{
  "n_layer": 11,
  "norm": "layernorm",
  "qk_norm": true,
  "bias": "all",
  "tie_embeddings": true,
  "parallel_block": false,
  "beta2": 0.99,
  "lr_head": 0.0063,
  "grad_clip": 1.0,
  "decay_fraction": 0.76,
  "final_lr_fraction": 0.0,
  "batch_tokens": 32768,
  "train_tokens": 350400000,
  "steps": 10694,
  "dataset": "wikipedia_en"
}
MLP neurons of a small language model. Each row is named by its layer, matrix (down: output weights) and neuron, and shows model dimensions 128-255. Each number is 500 + 25 x the weight over its row's rms, rounded and kept within 0 to 999. Numbers have three digits each.
Before each neuron's rows, "fires before" lists the tokens most often just after its 100 highest values on Wikipedia text that the model never trained on. A number after a token or word is its count.

fires before: "'s" 20, ":" 18, " |" 10, "qu" 7, "ation:" 5, "T" 4
L7.down249:460517500513502486532533454464528509541491473520479494550502463514507525484499508521508498515500527438469522527455506491542463471474491503471502509538536477509464513529515466526509489523513538511498466526501489445507458537486504533509492516459521548502479494513470553463451499514497498445461494473481538520482530474497485480500514535483504497508525518520505466491516493525438476498495

fires before: "el" 20, "ud" 9, "ust" 8, "ur" 5, "oin" 5, "ourn" 5
L6.down900:528522518528548489479541544488512500452512492517499520484538518496518523474480473503503499505504471499507542476474499503544486506488505540490492456510486529509499478504513480544496533496520470480515503495494539447491471433484444492499504505519520499486497490498512507468522511504531514486494511455510514489502502496529495486500507472499504529553439496493451525499529491524468501501468

fires before: "." 20, " in" 14, " and" 8, "," 8, " to" 5, " of" 4
L7.down257:483523547474445483509502509499521512475558505497526503418515515488521498487506544516472497511490524522507511472495483510474462530509459520487536505520484517459521472480495552505452522522538508527532540492501505492494485465510528455528479512479509543458533454518489540512468504499521515496465533509512513507502476488487508459512492501509492509521451491537533534533505489451552503533495

fires before: " |" 40, "s" 7, "ry" 6
L7.down486:478449459546512546507496494489468497539521515503501551579518512522512537533491519487488508508492484534468460523535492489519511538497470505461486512466569472496534529480548462478543473501515507507516501500509491514511506467498488495509489469482512489465515493516517511460501538499524506524503520453522488523478487474414493522522481522504486492513536467516499508498465485491454507511511

fires before: "ed" 41, "s" 9, " the" 8, " a" 4, "ly" 4
L6.down112:498515454540486465484478460500505506565503507523506459372499500501530456525480468480524496472476540478517489514471478511473516500491515526522490531494537485484505540503509493502476471497523502494516518536521491495449490486495508473488530531544491532492501536483512516493471549469513505490509531501477512496495488520472487491472529506491499476505490505508556517495500527475614466495527

fires before: " to" 36, "un" 9, " (" 5
L6.down985:484488494498522510508483455563469479478508494490507509471467476505499482489491541492536550494520463503485489504491511505498496468502501461536499491492475508478483467449530495503542521483529451535484505513515502532534468518520497523520561488453483462501512470430495445510453490525506511527490517475495505488502503501567475476538533463497537490504510507527464488481495502497490504472508

fires before: "\n" 82
L4.down342:504483474510497492489497511520537497488481495486494513492508485467485494514499501481504490492470488479515531485495471519474478464458502466517479487432529462518486500532484502485537511498488513459476500497539513529500481520506538504496488489509537504490490473508520464474533528495510510504551508459501503482472490495512511478512462459516469514517522539508527515468498527490399557467545

fires before: "-" 58, "\n" 9, "=" 6
L2.down450:507507486468514482534521493472523468521516503482493511415475487530505520498468504483552523502507520508513524535544507545492453514527452465494475503483502515474522455450467452544520498499515484505495531509533509535539495471512509493495489494485493508523512500526507543494492478522514490457458482486512517478486513493490481531486513491482526504527462518482494520523493501487594491548538

fires before: "n" 16, "8" 13, "l" 11, "9" 6, " it" 5
L7.down832:503495474519501519519469508511530494499502498474538507485545524494495497474479520453540500462466545489471485490481482466517488476480461519531523558532488499486482517448512542559477530493569485488522489504484504526491529494442519511502538530455513490523555531490490479529446491498465490509424507511456484501536484540466478483524520505511461541523480559513514511523511508501517465499527

fires before: "ing" 21, "es" 14, "en" 9, "er" 4, "rit" 4
L2.down331:456491499506508496535478472516478497498519467548520464531452507467523498514492480483483441520498459524521490515503477498468529531539478467481512501502486456487503536489432491494463483486507524434554509509472519528514492493447520512501525531492495531539478492573410474483490521509462482491462521481523477473514523509518479521491490484510508491511483479472497472499524501489488485547497

fires before: "i" 21, "in" 20, "it" 7, "ine" 5, " Japan" 4
L7.down421:494509495497517514520537500490470509477552486521495493501449503495492473463516493528511474460518474524535472533537508522491522514558495490510504555507490485513497489528488520492482517494528491522469537469481521532524471540510479488518527482490488469467491508460471508455504483531460499524502503487503516517526561508512520504485466539500531495467507457511486477488526454490529511497490

fires before: "l" 28, "on" 15, "in" 12, "n" 4
L7.down324:480508497547495449475494550522457491516485455457489491510488503502490530503473529522506480481492526511504504525477523530551449505483480545446514500531505530529493520499520535491510485492555501491551501517503547542492529535519514514502523492498494482502516542479482486485495502525478455526493482524483510519474487491471518516484493513461479504446472536479463469500483513481541489496475

fires before: "es" 19, "ing" 8, "es." 8, "er" 8, "es," 7
L2.down867:498531475492521476487504527490492508527502465492455474504528483493487504510529483499503489516507492523537491557528482519526509457496490538481501539539482531467488532462482501508493513474535509520508486512481487507497498488528513528505543475474490495493522490518510523500507459504522577507496513491522458482505475488554454530447519490495481502509447497515448487504528471514456528530475

fires before: "1" 22, "2" 9, "3" 8, "00" 7, "9" 7, "4" 5
L7.down565:509497498529474523536484509516492457504517506517549512515480496488504508469527542477500501508519536486484493499443496561518489486496506489491515530476449551531463472473485508499502515515476542497537446497508530508487543512512494544524511462472505505512547442465517478541501497475532527489522497495472520538456436511468490505488492482510495509487502540482526507494504514493452468476533

fires before: "\n" 46, "erson" 5, "ot" 4, "o" 4
L2.down152:499466519489493511511519514532502484506525456542510448557506505527493517519489458497477480465490472475468531495536533455497527483473485465526515468423519502555479515489531473492474521486448456538510524500535540496483502530499518543483490507484505505477522474510495465473471477504497531489465486496478463484535555522550494528474495486491478509499494503483532519468514554539478494507502

fires before: "u" 21, "ack" 11, "ue" 9, "ut" 8, "ute" 7
L7.down529:496530478521491506532474463534505490494505485469499516510457520511516545480484502483521476552531504500479467489497492509518496524465496530466515534490491460494521539523494467502459489493504497535522493498445526475500551520502495509553514515519533485522536549481482521480498525482480460514461510493526479519501532531546500515524484480478509476524499531463494528478520490482500488484504

fires before: "|" 81, "|---|---|---|---" 11, "\n" 5
L7.down957:492488499471476506503499514507485503511506532478504543553474465511496495476498517491511479503505502490490504499459507542487529528488478482476485501466514462511530519505503500494527486486531514508471467511531495468480520493521529466500477508494454503535451515535568501475509525488496530497498508483529496527521534472520466497525471513467485488514484477474487541473474486539375531488510

fires before: " the" 14, " a" 12, "ed" 10, "ing" 5, " up" 5, "s" 5
L4.down381:514492490492477517489496470428514535494474505511520513465463543478506524515490504504492496521558493476518482528456476487467559477519494500498481553483482532507512533541489462506493481456451514497527487515474559491496497532467488498525509461513536507516472509508526439521445535487524542513474533523487522482480507511481520526524477510477473512490461508480556492434519516500479482507487

fires before: ":" 21, "om" 10, "s:" 5, " by" 5, "ry" 5, "3" 4
L7.down308:509434508516506496509540508490515486526520481493508476540510541497483523483512501532534503488505490488477507500492516483510456532493466472504530514494504540484543547488515498521474504495499475513515517487458493497502539492515440506438487497509522486456495485500515502493522479503497451516490503487513516429491429490422502474524486508514481475503525482531480492484487530482516527508478

fires before: " of" 32, " in" 7, " and" 6, "\n" 6, "," 6, "." 6
L2.down151:462552496457483497494559463504493484476525466503503488471520540508502471486521498473521480506493516486485518457461508489500506518475465500490508492563502513467492467521481512489488514544555525495463510471513512506510517542534510497481480426464481547507489523521492491467521473507471511491479502486522494528469524508533510460501512492474502535487491551504477502490495502517533512550481

fires before: "5" 15, "2" 15, "1" 11, "3" 11, "il" 4
L7.down735:527516563501513479503518495519446486482511553528485492504493500493442470495476501442506512501472537479543509487489472476545465521449506482497516522466493519510534485467501493472500493506501533498528518483537515545516487476499524483526489493486517492481481502503530485483435484557516481542535497476487479476487506480439500489492501513535495546509519523488509509465464528467480495502503

fires before: "\n" 91
L2.down277:517503516486482502479501560500515476524518486524497502520491498500489513537501497466523525447539528468499485563498487479519490544507521449507467445501489501490481545548508494473494551495472501477495496456505479470482501547507516497531541521529460501486522487533467485441489492488552512481462452518524464458559540505516488474464535481505500493513512474510527525499492492515539472516500

fires before: "ies" 14, "ific" 11, "ial" 9, "ond" 6, "ulation" 5, "al" 5
L2.down533:490470513538514515478493533503576457479492488522534491544476457465498463535485505517454472508555460524504456502512527504501463448498483525489483481514517518518500513532494509528442488500535488477477480492519497494503517510502490502553489480519470510486509488503484498493468534465488505529512514504526516507522522490504511542512538477502531476507546508536526510487558474466486489473507

fires before: "a" 53, "as" 16, "6" 4
L7.down201:475509550545509482494469512528478485486544542467517504555507491474525495461558503464536522477453520503517519489463501552502512501494520485515520494485498512521531511501480500554543536490482463502503499500463530557521509483521516470539504500486528456487495509512491564523522459510497546510483507503492504542515535545473464518558479492500508520489521483496479438529484476431555520520524

fires before: "ed" 19, "ished" 14, "e" 9, "ted" 6, "ant" 5
L7.down418:508523500487505471462506503507473507485495515505496459487499488467492457515476491547526506518494503512500502453496481470503497546443495502493568490489483487503482492496488520525475564495510498499475503495482477531480533532496515461520517465527494504518482487500502514509503499496523553493458489501478453519490489514555494554475533490520567537455494506505520538489474456448468477525477

fires before: "," 39, " 18" 6, " 199" 5, " 17" 4, " 201" 4
L2.down860:506492477516490461513489518523497490510482450475507493443471508515561476515492474506491484511505519482511527507546482495473453538496509503528518470486477443458501475499505507521461528488468501508489501491518520496449461529502546517482507527500463534517539505508481522512450489526527485462483522530509511477475492512527481515495520510494520490509497508511441484534450494519479502516472

fires before: " |" 19, ":" 11, "–2" 7, "on" 6, "ce" 5, " med" 5
L2.down577:481487490530472526529475507496507548497518493505501499556554542524481471510494503525496465472511508485507528476502434435492503510495525501504490530551511527489508498532492513508537509550517511545504481470514496490491457518466554508517487510507482562504456529454517474507487483516500549490478517481507520481478496519537522458469528484469487536511494541490490506439522495511449457542521

fires before: "\n" 90, " a" 5
L6.down277:446495483485472477541489501505492515488492509512509510534502483505498516541515500523501513490490503491507502509521459512509487489500509508491513486512519465521488561552451467518476441463519518493489483499502511495481466514550524486554490525467519495507523515504498509471512497517497493490508532497510505468491457491509453474525516460480507484442478521503518499503474541489479525489454

fires before: "\n" 49, "In" 4, "-" 4
L2.down290:464483491511554470493523520521471488466509535487504495466517484488483489503494535475528475510513522500500495488491522491522543506480517507492486479504465551502475521478477501446480562484470495524471520512481484515461498509518457514489507459516495439527527468520442514512530477530544504476535533506500509503440515491482484508523512487512494507503480497499498519498472473526492515487508

fires before: ":" 64, "a" 5, "s:" 4
L6.down551:434511466523516538505483506481462488506497540492522475499525507520529484469505464508556482478519481488521517484436447517479487523482480514496506529490479499525497523491520493489483516460480482496470510491508468494471508510525466475528515465462537549498448490481480513533464499490505497486457515470483525487523439520479511527525501505503479478531550499499495505486522503526492541483547

fires before: "ing" 26, "ed" 14, "et" 12, "ers" 8, "er" 5
L2.down28:523441480482487491530488478506521499492487519455468490491487481485477509500518477545479540475514457515493500482508510486527509530547482519442477505548492534436471555497508521528521515527508484501499509509479515529473461504488516507495563475463475508509478499493496497503487516457458537481466511500449538515527485518533480508502512490440523542509500468518507476504535501535484503512522

fires before: "\n" 36, " |" 13, " \"" 8, ":" 7, ")." 4
L2.down654:479535499529501495495438533541527486520511506510522529522548496500463493510512502473550503481525523461471488506498478507479472515493474503456517508544471507486503484461479505525511539500518487488487484473472507492507467478473475478507521508447501488497533537526517471508519531463531483498483457520507488495514507491496499502521490511469512516505507533482470478538528490492422487508533

fires before: "\n" 81, "or" 4
L2.down885:471481448496529474519525481493505480500460473488528421420509449519487526504476520498504467538524483466508494521512466499473521514463499470472493495516473506513494496503478530505511485534546498536493462545531493488450555505499501516499490501494506503507467516510506513503500503500518543519530457474482545504485489546521502478501502483485481469513524481459502496487480509517678537460497

fires before: "ia" 16, "ine" 10, "in" 9, "ic" 5, "ian" 5, "i" 5
L7.down734:518507520491501513556506519460517534487526494494448491501476503502515497461534522482482477500501498504523471517466518510511501525523484540505512500494474522479513492503491524517449511472508459483528511530502519484495524484505517505525512559522486492425445479505473519478486512508478519479472484527474509523517524489531480504508492519537535493490489507490480524475464504463546524479487

fires before: " the" 15, "ing" 13, "r" 10, "ers" 8, "er" 8
L2.down679:437491517502485485515465445506492453486511487527551484469449484513523493532522447520507497493495509480518460487504506494466523499515495516507443481490504511504512471481492474515470511490487527508486488506511503518507515500508569495529516479463474520460518477533529482533500505487452531501497507502487526480532498478509485481508494517507464506531497504512501471514494511471490460483496

fires before: "o" 60, "a" 5
L7.down122:480538507507487494537466496471548510501517537455503512515509535480501474519486520510508544432512512473506514536522499526531509474504480505510509510517447507507518483458530487502490541504493493556505519515488498495489529459526498502503524486508465484470504491463533515454523482509517453499495475469493515526468498470513537489522512507479533509442486518504496534491492545461527524505492

fires before: " the" 32, " his" 7, " a" 6, " in" 5, " from" 4, " as" 4
L4.down821:502468491504497546506493524496470503501510553499485516476454482516444490472502494467525510496472504459497467522440533534532504499501483518492526529482489500510520499495490425523484473506507501519501559509512466457539500504521522487513534481437514459545494516526554537545548515462513515564504501521515516523467514496468539467462513528505516526504499510506555469497494498481509523525462

fires before: " of" 31, ":" 9, "s" 6, ")" 4, "\n" 4
L6.down462:462521486484528537517526488491465500512480471496552535496495515470521471484480543480505507482520525472508521482462478467491483484485507478501524467526509510487479498488473532489516505487525508502487544503516536522531479506560510539541527490507533508528500532482496483508493446498461503488468510530501521506496521488540471516528570501459504509504443448552473509500516478482465558486488

fires before: "un" 13, "ed" 12, "it" 12, "im" 8, "e" 6, "end" 5
L6.down389:503511481479506505515509475510492461520502486500450503532540508542519509514508509522478524511526522477529499559480501555513496465532505480455535493506557506429503474531442468501515468505509499496480508529486517541536503475465519503472534478513492485513519514497522499542463432505486489531517504472462518494478468519493542462494507515532529502501459513493521447490498479479494536498536

fires before: " the" 47, " C" 7, " a" 5
L2.down426:483521494510488523463506449503516510534514519474536535408500534480490494503507441513474472519488499523518524543456472498457466478466482537496510492529455520466511513509500473479497484452502504517550522520480458499534516504481503494505474534432500518504510538484494511491519526476532502473477473526488523490516543514518543497522492496488517478515504528497518480471527491488503463471514

fires before: "ent" 22, "il" 8, "er" 7, "ing" 6, "et" 6, "00" 5
L4.down441:473494528514477505492520553528466490519482448499517448535561483506488468487516506562468459576511480506481519476471483526510444533492517508497503484519499525458507507494485459514473492475502525483503487503528546496568462472517466498507503466512517482462499504504494487483477496522518496503451528510563513487492549491500524476490455508486477503489485493502521468481480547492492502513533

fires before: " |" 32, "otes" 11, "%" 10
L6.down446:498522499512520529493513472484516488497503474516505530507489511441512520493461520519511520528451492548504517527516550497539483487533479504542473531536534451452495499486505476501513501508513513494490512490542436473506500518550522509512472519492450467468448481490520517501491517560468476439503488507532497505521531485471522537506496515504531483519508524523482514520505499498497487500461

fires before: "ing" 53
L6.down942:501495507467468521552492514488487467486508519547490481482504513515484508512458493478514484488449482505510477529452537571489473513488511441485534493506511508508537514503495508513488443452475516564512510530486514481543494491458497517498502462460468476510473476515512490532491488508529507458508548489514510539446478527530515467524510499451490495520476508514490513502508469528457445528544

fires before: " |" 21, " –" 18, "or" 7, " of" 6, "ist" 5
L4.down742:478461517519522528459502490531493510449509506473523498535510504510518520489487551510406455469484496498488533478506524489509478503532487514483506515554473492487503490500522531541499528531494514553514505475439541540452436481541482486511515493492504503498497496526514506500479490497494503518523493465509494502501509498507539499457496483488508465497549498514502439481493474506454499495469

fires before: "\n" 35, "y" 9, "r" 4, "f" 4
L2.down747:497487504457493505485496481512519508510510488501445508568494501511508493508492542450511478475448534450521484502496500511444547526475501460479514509486502533493538524496540518418543480481513513522496521505506518458487482512492530472505479492526485485532515511522498479498510513512513532509512490460497490530508527506497462491484484475490514503450480525523507492492468469518416481485483

fires before: "al" 17, "c" 8, "ce" 8, "als" 7, "g" 5, "b" 5
L4.down689:562524496485471546529503495494523510509520503477521485486472457512504507501490434499505464431540516529529507483522508484466483455513448489497501505484486492478485503515486469521489511506458511465517501467458506507492516548522520515517484491489530556496505510538491508483478534511511472514475523509473519455477503506506513484524516506463458524510540469470543510475501496511531513535489

fires before: " |" 24, ":" 15, "\n" 7, "ation:" 7, " of" 6, " 11" 5
L2.down878:504517481530531506446461509508539495481475512552528478504533529500495466490510469507474480471486480506515495531491478476561482483501467493551495494528513502505530492491489532480491458491554516494529511463530552470504471536525493488458493496505487554492470510475521473489478477491462524508500551517504498498530508507435509448523485488495472507540517533507458485516556496533468528501503

fires before: "ent" 22, "ate" 9, "ing" 8, "ior" 8, "at" 7, "ed" 6
L7.down109:453539487514462518555462479503479502457494491504479538468533497477507519490487488518459446510518506468505506523496493462515540508470470544474511516513478476516529538500555519470516488521502479499529482525461546488507498446508499531492479487501533471510509456503487516544465458514511489521476435460464520521506482500506507480485481517500470478498555522476467433524479520497414503461506

fires before: " |" 21, "4" 13, "2" 7, "5" 6, "6" 5, "7" 5
L7.down283:487486518530496464485456498491487492516493478516489480499484489487480507516477481530454517523531500476527489546472506466525476536508525534495521528485508507522522446473491534504469464498508463525462480463460490470551475462511502556493502527511450476484472503531558534492493539554535493502492514520495481506512519552505485529506464509556487530539491506463512511466501536486511530492474

fires before: "s" 22, "ed" 13, "ant" 8, " of" 8, "," 4, "ies" 4
L7.down491:495463454480489508478521509501467545506483539451496515491497517478419532501499481491538495507509509497527497485455455522520474489559456487488473510513505496467520518454531514494485474497530435494480533509454492514503537520539483475494479483581475540473499518515485465504516509469495536513494472476466514446506486543543500538503524486478493526508468483528486507484478465506485483503510

fires before: "er" 22, "ial" 10, "ral" 8, "ur" 6, "ers" 6
L4.down1010:521516479475495511501508521475485507491529436493507513474494510511523482511501482503491473522530517520497471500458536506515492492523510503499457531510482533442497496498537499513500524466525521508491509460477506530512459488500512507486496518530494527485522496523488517478494485524508501507501525485494486503513505507508485503462519511461469519522456516524533484502553499582473459496477

fires before: " |" 63, " med" 6
L4.down461:483490489519493472490506526515548490540477537517490530554541451566511514491437480507494512510508485453545461501506479498521511513519474519526487470524522505497501490532488517525499516521502494534542481496490571499498505469532507520477542491502507556508542481510529496512525497480517489477522519493536505474485534491515489486451474495516481485461550480474526478453530486486389521493513

fires before: "\n" 70, "-" 12
L6.down257:531488483469500502526469481494487482460516486519490533586499508461512492512519481509520501515460493497539519507505516462534497515537451492497491468518508488494504504523504484473511514514482506487459487562459501495541466513534473512471522526547506477509481497503525461478499478491510529478484495521484492493499497388547475523543502472512489514484500463507498482491517480509421457512473

fires before: "\n" 90
L4.down702:468458487480506500483471526456513465499453524526490523571536467509453539518479514488498464515481496489499456500474508529516510479503509478485512496494472501516478518519479508486517477472522491528488492464499524494536485480512537497482507469516478481528499526486489500525519501492475531512509473498478510521534501503537496499506483519494493529519513516542544460528493502482370519486532

fires before: "ing" 18, "l" 14, "ment" 9, "ed" 6, "ey" 4
L2.down437:449485456501479512491516506492516543534516521493503528526525477513489516511494443542469496460514488462556520527464501508519538500538472501472484502481483517491479435521507492494475492495456516469515500495523495490508505474521516497523525502541504502520500496535519481511516535473479557489510538501485478502497501496553504483502471508429510493529503497528548548465508478475399502495495

fires before: "ing" 21, "ed" 14, "e" 7, "es" 5, "se" 5, ":" 5
L7.down663:492459500527483540528510441518476501470534512505536515483464508481551528495468481502521471475517534498455472535466496503506456551425490506477513505485557460522476510504508438531493520456437481466514482461503487495477488499514503524492515494486485487531510550564494521500491504518527485506514519526470501482495511482516533522529476478509519521521505492464454512561526486506479506525505

fires before: "a" 24, "ation" 11, "as" 9, "ity" 6, "ities" 5
L7.down770:520499542528520492541474500523472465471473492504542505526518469456528468491500493488486503504450516501494469531492509547576485501510538459511506499440495536546513520507520435501461493462482528492480453518515476510495482477505520502491520507485516469533538480493461475521524491508493488478471483498541479497511464481477496493529494486520532486493529491516522525462479452486522499513507

fires before: "1" 19, "0" 9, "1." 6, "3" 6, "2" 6, "4" 5
L7.down227:474523481481495495489471480510539483526508515551514517464489491478484499504524460532512510499519499494427509444504548504563491510472479492478499499473518492494471455515491459474512465488505510474510518511480508490475507496484548498491485517481485520484519472482486467476492517476493535510481534456514547511512476529504473474507514504498494531491520533496502501504492534513488490479506

fires before: " of" 26, "," 8, "\n" 7, " in" 7, "==" 6, " and" 5
L2.down162:445536507489518497470504460546503476508477462507503466502458503538483496506518517467500513480515538493485503502467488498496495542513505482490555469524506522511515497496466516508510512509511505512485540463527505513533517522461497457508524487479471527533465521497526479476504494494463486493486481469512458539485519501546473483505511457495562520474457492525476510513526530537433518530510

fires before: "es" 21, "ed" 18, "e" 6, "es," 6
L2.down204:481509488539474552494536488522513530473503473468498497528484493502473502467471520510496532502517488531479507507493475505550537486565492491450476499471509531469476522498491479474524515496467505479522509536488471491490477503495545507482557440523471476513480477485449465524506527501493509522487472511490529493486531531523494457463544490558515532507462490533472512506479511521489486499479

fires before: "ar" 20, "é" 7, "as" 7, "ep" 6, "ous" 5, "ic" 5
L2.down385:519495514542503451546471517480479534559513538526501489520516527501531525509457525504481483512496493522490540533538487494534527513522481479490531515513488459509462507483518526474478479491511515507458491445512493508524483478478514497508523494514469449491500532500543488497474500496464464473494498559473544508478526510495486488479516524481462483465482466479480506515450496503444495494479

fires before: "a" 21, "ation" 11, "a," 7, "o" 6, "ia" 6, "N" 5
L4.down647:498508503530475502524458493503504545487507495518515525522525484517501449490489485488503517473456494492491524510482496525491473488487517544518523505495463499537499503500494518498540505486534505529478475524488495497512511532479513508503463490509489499530522482458510505510490504503507460518513526504503478491466464517465484475502498509444526513462521467506475491496494458481470523480535

fires before: " |" 21, ":" 14, "s" 9, "ite" 5, " at" 4
L4.down869:467497501505502438511497487474531522470522534508484515550474509472541498445487537523478478531511503530559531475483582502455506523491543543512489478539547501466504524484490493500475478483521507515500522494481509450511416509525514533538491514465521519522519526521511479509509511496483489495480489506529462516505538488498544520512493494469538509523519520486505476479490488461410537533504

fires before: "y" 20, "2" 15, "3" 15, "b" 5, "ley" 4
L7.down577:471497514528538510514472480466431452527500526472479527492537524489507504463490503495529495486487489496478531540460502515496517492494464467513495526473493517521516526468472500496502522502542499540513478520507515482482510496544534495504479457464502514481471477443490491482524509525485557493504538525474537460507526520487528474524503452500539509485518570488468478501527505452502471483497

fires before: "ed" 40, "es" 24, "s" 7
L6.down212:534519528459477451490480479519529522508507504511502486515472492453510524468505581463465501518446477515496499526465514437520419462508527477505483462548507485524500511487586493522500489511503479454548471472502516523489503509446526486527526514525508532450540500495472473496482502476525533565516493511499492511483541500513515504523517498484517536546517504488507506488532467476539496474507

fires before: "ary" 17, "ar" 15, "ation" 10, "ers" 5, "ing" 5, "at" 5
L7.down751:504488545545505474528489525498531512511504485499555526499541503515510545510468496474498506466445486493496515496489520501498506480516532497509480485510498472475476482481462506488487497529430528504478521536448500526541556433473495536454496526494511475486496526486492491494499528514510469506489522472510484528488486505491460504522536499486532477524475478504530503500496531539492499489507

fires before: "i" 29, " |" 29, "ion" 5
L7.down503:499500503475528481526507500459518505501470518486490491514522456501480482515483514455513500510534512483498514530462501505503471502522474496552480514530479516515478480438478454511511480504535517536480516487497485423511490495491470521514500505497473523499543478494512482524481522510531508517505495471491524506495513495475478501488522495557505479500476511534500488548479539534497534500514

fires before: "4" 15, "0" 12, "7" 10, "6" 10, "5" 10, "1" 9
L7.down524:532492525511490512508514489497477455509543517519501551521485467473452510515498508547467521491473525494477481519492518538530478486499503536539503477486495526498511504510486474509487489492536532487480511491489518519509463461504519502532480497492473472463527515476554499487508511528472504470495500509492499512515474460493486513511494496482517537509476509519517524430526531503541494501492

fires before: "ution" 14, "ute" 12, "ver" 9, "es" 8, "ut" 7
L7.down535:528527484486517529511480495519508522481496511475523481475461507484523512471504482492507448478540472489546493510493428486458504503508459493474502529536470499463511499501514508476458533495483508487496535517426485476454516527527492504448475490526501454482536479504509505438502494502515467482510473506531468478490518519496464481475498494474516536471529501490492563463486463502463497473515

fires before: "ed" 24, " the" 16, "ment" 8, "ing" 5
L6.down94:473523490491472542509464468492538504515502535488468523415478504507485481503493467509527497520512472513445515491509508471504490509502476518499459456532462479468535535486499472535494494476490479532535536501497502535484486506504496470510535509524497544453474491536480530506493478463518487512505497485509540514481508561464556470542502531488480506518476537528481481486500506507507493509492

fires before: " " 21, "\n" 20, "3" 5, "g" 4, "00" 4
L7.down728:500486499512604484510492511508480503505508504515489625354520483486516492514466493474481501465510508516521500500495491480494498494503502473539488506501483486555492545509462514494484603473471515473505540533519518489484517509514508481491573495505496479490503484512535461472523494525475491487502504502513501487486506532505503513514485498471495484486500508516501486484513497512535475496473

fires before: "\n" 68
L2.down582:529526512526528467480484487488488517535476514561523511550500463479472509511534488489536509496457466479474503493543528508486553543491511486483520499477497517515472532482522472436476535505480463498490491495521489516512479525505513502534505493495495493498471456520490485489466529515472474498507494456466489496506530504513485525519467514526512478486488491527528503550510520488448510469535

fires before: "-" 39, "\n" 18, "|" 17
L6.down651:420469485500522482533529455515513499510520497454473522564496472521515476508529469534510520477461499496497468528479504535476522500524494471460493505537543476527494542469478485506519470479490495506493468485509520470496498504477487498507523512454484448546503505494454510510468468503516530513522469472455546468525455539551469491488466491486502464499483474443475529521502511507409483523479

fires before: "al" 21, "end" 16, "an" 11, " |" 9, "ff" 5
L4.down960:449537516503540457480494500511472509549477495495511489479519507462500499533524489484476475516483513497470466531577494503490514502415512477523515504479524478513497483474528499525490498526508508485510491505491456463497511486533511481504494482476516480523503488492496492516485525502466491457461526454439513511528457518485510499536470502488483497510477520506522531456529464505492485539451

fires before: " to" 46, "b" 8, "ed" 5, "un" 4, "==" 4
L7.down786:472496470483474524527456491527472503486466492488453532475536507486525545523498503494546516526470502493493524516473517481502506445522498453526510499467498536503500497477523483510523523486526483491483512485495461549539538462512481500501507544510521516505513503531474503496488508514529486492508516489527493496540527570524466535488512531489490487442497498511520507511485512516474493498480

fires before: "\n" 40, " In" 10, " He" 8, " It" 5, " The" 4, " D" 4
L6.down43:471470527506544507522537503528503512506474463543489519409504478464514486495522496492545509530474510496492500506507500471487457479510482539516484472512496510513518525499501514477493544508511507502539505547523501488497544507506448521495561492487476534533492463512485502499508432503528497482484531480485460451528519528496498514478521497496482471485499479489536493473557520517512494484510

fires before: "es" 28, "es." 12, "es," 9, "e" 7
L6.down622:478440461466503465431468538497475477502526480528495492500492526493523508485501531532499489535476483481530493493499506538519477500498524502469467544505515480517501450502531469529474499509493477511536489464495499524525485459481500522488503484511541468469562513519525494528542507500511500521506488517437519535492509505544480519461486557487501511503492497520465501465508478501473487516485

fires before: "ing" 12, "es" 10, "ou" 9, "ard" 8, "d" 7, "ear" 6
L6.down541:532478488456492477505514473498490522486520491527474510572559472475512515506492497487482473520464496520516497485504514471543503492472487484531534551507532529463513525478529478535460525440486496515508529470468534484480517477468488532502470500489498468469553470501464468510493519466524473485504524490474476480489504503446481505510497451486481513494502484474516463472463512530465551516523

fires before: "ed" 23, "ing" 9, "s" 8, "n" 6, "oin" 4
L7.down375:519470493554481502511473477436467499485477535479494508477449473530484512481504507510482484499515493465511501481503460478524525477538488498483540504491521460498476551514533492483499522531465463526515508523493498495445492487504554488514490490541467521480531495500465542510477513427494520509508482529488500526486537542518473495519526492500507514478508488490517501505500495520495471483491

fires before: "ed" 29, "ing" 21, "ment" 10, "s" 7, "ly" 4
L7.down365:521512501487492479551512461495520515484494518510530508420494521456508511516469502541501513461515516489471494508443530500495482484474504492473452508479506494476526540492491509484513462477479549503553515503485509490474489468546514462498510486488504542507489540515522487498488516477500499501490520513467508521482482525523520524499488545480508500471477507481538540476518522498585503558487